Weights of a small GPT-style language model, trained from scratch on English Wikipedia.
Size: 10 layers, 92.2M parameters.
Architecture: RMSNorm before each block, rotary positions, no biases in attention or MLP.
Training: a variant of Adam for these matrices, 1007M tokens, 7683 steps.
MLP neurons of a small language model. Each row is named by its layer, matrix (down: output weights) and neuron, and shows model dimensions 0-191. Each number is 500 + 25 x the weight over its row's rms, rounded and kept within 0 to 999. Numbers have three digits each. A neuron's up and down rows have the sign that makes its largest values positive.
A block is one neuron, or neurons of one layer that tend to fire together. After each block is what it responds to, as a language model described it from the Wikipedia text at the highest values.

L3.down1407:540510470526472442465480497506495550512496498513522493484502485487508485483454499508496489512478488502493525539496466523467493492493531511548482523497494504518487518529462470538488487482536494512485542491497503470463478481509526511526531551493539521469482490475479494508514460490426508506435476480514514498499480498476530476510546501520516519507516513502514544547520520483532501478454513547518487514510539493520506487476483486506475444523478504452479453481540503511534518477478481520481432486561552500501549528471489522493539513473462497485503490511496493488493486520508431504
L3.down1688:528516516526496463482466520484546511473467531458485465508538506528525515487511484468458462530469490459462536515528470565480487580496495535522504538471487492523478534488466500486519482480487529493521488496501430490479449499518464483490539514495481504478488533447492515528494473507441453480477550503487487506477488482464521517539511498488530475490525517538525532498510495472516489473493474491524499526511504489516512469515474499549514516508530485519468498467545474499503518455567498495498453541541506527525471513529526509495513531488486480491515507500505491481430498494470508522
Responds to: Round-number quantities

L6.down353:483508421489529464501515525501511454506480504511502519487548532536526498488501500524481479523503497478470544535512456517443495538482452452511519510542503543503501500528488532518477526461495466530521486478472515518480521475500489531503538511493453521459461475505523506536494522493527526509521489501479536537490501495460466494504495488511534504491514521489502478500556530561503500516534532519473492532539496481503475505535512496507467518524529501492498494525486513520509512497536475438499503492479539514513436530511529489509508534496514443480515493512479521450494490492513548488
L6.down662:503516519507503522485557491513516473483517529468519481553514527513486466520497513581503484529480511569484506466462511520472486500531462477548513446508471520516497502551503531525497485515489466478482487468488517491519498527483546467532498516478483504519481509517496495503496476522515497488484466514511473525484508528512483512492504517489474430459539530467523549499439473495485447524485490484537528517519448499487497454472517495525503519552470515502488472507524488512450533497496462558531485503533526483527528506487491508495475516470488452537474518507503485512469477476515477482
L6.down785:487535525500525509534515512555487504469532472470518475487517479505530513491522488502545501495466502580528511533477498516516466513520535506524481426521494523505508488534497506482518517509513489515522504492529516488499512449476475472495458494529487482496495509494517501496476505499537542523454486503491485458490457493502532504475525460496486507515497483479496461488498503506496502525501500447486481513518502485524490486501541453512479525523525556490460489511518498500480508508515488487503458536478520512506457512511530477507553489498515506507517464532484487517477507536473528478
L6.down886:515508500489507497483514462505515511521457474519499533500512514487524521531499541504537464481477488494476464479493498499481511522496553518471462495450469458518480533474478503512563481468478508502526545512504504488488521490493538564524515481478485487485497543511497469480457471487518499506526511502533444469457489487456494458480522461523476531523478475466493502526502502494549504492545507470540442514492499468515488493463466477478517492547480494528492507468489517503502493516583506493499489525477475481509513518522473543491528516507533490502508485518478476532520451492495521478
L6.down1094:486514504536509509497556487493460546476479469500510489503500472470516476481476496503478546497515494503478503498502521492508481522504535521462490507501492499487490498464510474501490508532495546523498526463463464512475475502483519512472525522523531494526504492494508514515465528509500506517517466519486485473459493491480545498528475490528465457520487515480516490527512493533488507480533535510510506447504490523503457515464517470493512496460538479517537549500524501517500525577486523474530487511568486484447521501506525513486558478474522521482459509511531483480493500528491504494
L6.down1308:501532525502509536456534523540509518494503468508487482489499472470494471530528520525496456527543517533472484496519509497490497496513492503568455493462516492542477546503461539517491549494515463436508486459532483468522485499525529495519494532455503524502481500476475507545460516496498501469506484490516498529443482490490501532487525450504475484482467512446516481528476496518542461511454541474522477485490483502508476499525521471507483541495505546510552531504548485505483510490532487484481487532470495471478519508477478487506457498490457493522484518495513484506505500451548458500
L6.down1671:488512510496495486509457534496487473490540492517501480496486484471524529481465514474512503471510501525473534475499506452531489494475495515459531472497491515540525497480522478516514517459504515507509509493496453489478521504515516435512488558476504507526511502504449493516507518453501545500482460530529546486436449461533464481550496497485507526539487485499541493508542556462511507490483492508523506480472474508539486514477527509517515486493509443529472499484549484504498505544508491533460508551481528499503510537466547549493533528466545510509507520503514509507470492537494521500
L6.down1778:467472519490519516505500544481476466512527524441497503519515473506463506510489542476538480486480511512486488517485499515493499467497452507484467484550502526453515511481468521485488493511477488456457534501509513459519501467477504474488514480504546484475535501547500524506489521487510496472524511526511474459498499429476508569526536484483472515454499478505490499533489464566528493424502552469492488512477521493511463473509485505528538461499512540547514526524511520532504507520573523500519522548461496544470499484497528464528487524468527463513509477466444499501519518484542503483
Responds to: Small number tokens

L3.down1583:505534486501521460518555465473490516474503474513526516523492473497494546489486510480514508498502520507512496494488516493516480545541498485487514498470479478501497536522468510535508523519479510489530529503474494486489462501482464480507475518499491518499544523473492488526470516475496506489497501501506486461544523517469494497536464510500456479460469499470507525479533485510500477491527510483531545504496485491533528436525526492483491481507563519450503500474478481525480448517495504515486496507488506494488476465500497477479497469485468525512516465482479500512547488504494528487
L3.down1770:525527510535495479463538487500507500514508544499457530471492498523484485492475543507492458532473509533472497494536477489504542527458516523570503514423532492487458497508504507532467517472538501533496498485510530543512482479526518463493512529501488496498496499525473468521543545488515467508488471517497530543506514495476426498520517481482518542483512496481496516480478510549526462497463496503523518504530486488446502513533457494498469457468492531525496495511505481508487539499518498575519514489555475516487487501502480470484505563501484493487484504509470469508446482501508513497
Responds to: Lead-sentence subject boundary

L6.down117:516497500469455497557510515496495537498487518521530475489551465498519489497527478500535473499485500536476498482490467489491547468475443477513513508526480496518486506524520523470523517473461530501470533527531534491530519534492496486554476466520529511462499515500506515494527469481496493513519488487527487528504533489506511496501558477508466546494497495480495450507473491466580494511452517487464490489511473533511519468506457536487515487492530526471525504481499493467500504487505508506478487509464521477497533537514529514495514549509514495515497544487514461514485489570494495512
L6.down663:460471451498448444545471468461488535505524518526545515531533475481533471528561488489551519536500489496531544487478507504523468496491520516520447498476503551562506493470497508512488499520475467511512528510500489479493516508509490511540479482492492507506492502488493445476506486568494504533492512478523534499504459526537530519495538520484517556490514505484502472472504514511481498511490508517497536527520463545538524491483571516472492507483523474536502489501533480503520515500489478540506485511478536481480467531486511532483541494481558462525502516514485490509545555486508516527
L6.down1239:502454506496485536528496467488468492509533479474503495502582506520492501510466511465506537524512541514485495498468478484481502487519461497519462492457511500532521480476501515485507498494480503601485500507486502443508508467497526512556492467486497493523493480530495488527472489432459476516507518502497480480497539509466503512488493531541540531507512497500514540495461486480531493525530462490527520508497525500504537500493508485516491513446508492512524505473529504471473508513504429511468497461513496508484504520491490527475495492530525482508509540537452503483490456470501456487
L6.down1258:519503519552454495486490469461513467551514496527579503479557478504453487518467476524502509517470534485517472480528483476473499509525455492513528500516515487515510504516529490548483494525500528488478448524532521488518502462533521489504477497504534520523500533504541491519508484532497505530520501491531484511483507523495539510507480515491533506497457565546488524518492499484488550520525536509477504469523497486513486465489481495500542501558536523504556534489493483518487511481518516529512480504429506471516539485554512488488444523479543461512509499500512477519502543510479525536
L6.down1261:504521524486455521472488441477464468545464529516482486501472496481515458493491518540504517527490522478485515527503486485521515519473487566550478486518525450499496481555512478471478484518531516480521484545523538478547497465504492468484477525509512541506509505515456508475505492519465472523495498493534501490492514502504541490501503536480498536500460498492481540545492497487494528461501554522504534495513487474509448513494503486515514512495469506513506477513495517487496519489513482493503534503486460493509519480514521502508464491502478479496479509493532469525539525483501496512
L6.down1359:498540491431421486473487503494478529456471510467500455524516518528504484528524437493482526502482497498502432489490514484495503492518514501515487526538508471502483501481514531467524519545467493509469485535530446538532504531459515505477503498471472527521490534524511471518523486452502503482533507489550507490514471493465496526495491513482522481493501512464470486536478462469493474483447480515505494529466470497492475495462515522476479479500475546509462498497520488513494497463581499517525483522514485473490519525524510468508482546524500474479512449494562483511510493465451547507
L6.down1699:495488439521466481499454509500507484481465532461524527520537519492509506508511465442509461512441508503499491504530524516504465521518509549522508516537500485479493484495479518475526530506527507513456506503463532475491489465432485457542479486464468497494520467487523481457512476515492490496495489524471486487551525519575548505516513511412504512496522490527502491495541497472465494468487543529485492483529505479472510511491497518507507500528491474539482490451483486469551487545560473527487494483474545514473496537493471534478467504447478490528525502449493452482517508553492498501
L6.down1978:535523519527504483473525506521493491475471486490512481503552524487495548525506452467504475509528470537533487518489482527506523518486526491515452476508504508512456469455455516524485509463450511534495459526483518474494501521508506526551538470483465510531504489534506456515465464525471490521489541524543483451514544536483484555520508521509484489495566476502472488532463511514554455512487534497503516491487491485480498516514501494476501472532485516491492461526512483495477494530508490491520500525523475528453498476479522475428471513533511487536508438519509462513476511467457547473
Responds to: Post-name appositive openers

L2.down804:473525554546491513483467498541509512503502493463506543494534449495482490509478518540511471489511511487515513465461501492483511535511503454469507524474536517557494472522508478537524513486463487483481495471499491507472505455468468449486495500527504514517511501500492473493534547492494497450497494540509503488457478506461509474474480504498456517500507508486507489492493554493548468468510488515512496468494482488512489482500534499483506489502506486506515501457569525544535486492550516502496537500494501516473519500514525487522523501465517504451486484492483542507505437500473491470
L2.down1813:484495534519488467529513539515460586465478485471503526501537514493507554532479518511478499535526518505500531501503487514438503498510469526559543493487532496494497481471484509519465497468527490504489539500502490476471494504482541488512453478544491484524514531530501477445514458471513486503517493549487503523503457505470481497501516507499487502516531560477507457499497507527523460534467510500475512516487454516501511514541447506486473466507539500531503505507516506496483477516608510506506508488514544477526492514511487501517566522500460535502474469512532478495489480459543484494
L2.down2046:529549484488529485501514496530514479462479465526500478512518474503436522503481503526498496515493472476485503453476524471483477522463494524493480476474486553523561454452509503528498491490500503516513473482494513487471516470494504491485504530512483537476487496490477519522529559485465496559518513493517467478503554548505546513473533466535491521537446487514529485491520554523503521540541511515515484487465482488462476527515557482460478509476482501452528511462576493498500489532518542511501512481522521509506519507490541469524528456480468474480513479474501477519544493521470503525
L2.down2093:548494503495470526540464449502502479493485511444525458480533489470473464499512512522502493516557498498503527522473479534495497523524536534567535479492498484466507486506490533478521498508481475507542554511525522487523511510453477482497503492511484453521508514538515468546492467505513486495488503495509460511469523506501520491499568481460505470538460518507502501521514518535468516473508479529472522505503558541501465498525527503527532490500488510491551518503499512497441492470499492468545516537465463481483505489485512440468539519527511517495463513510517526497494505502490499488
Responds to: Small standalone numbers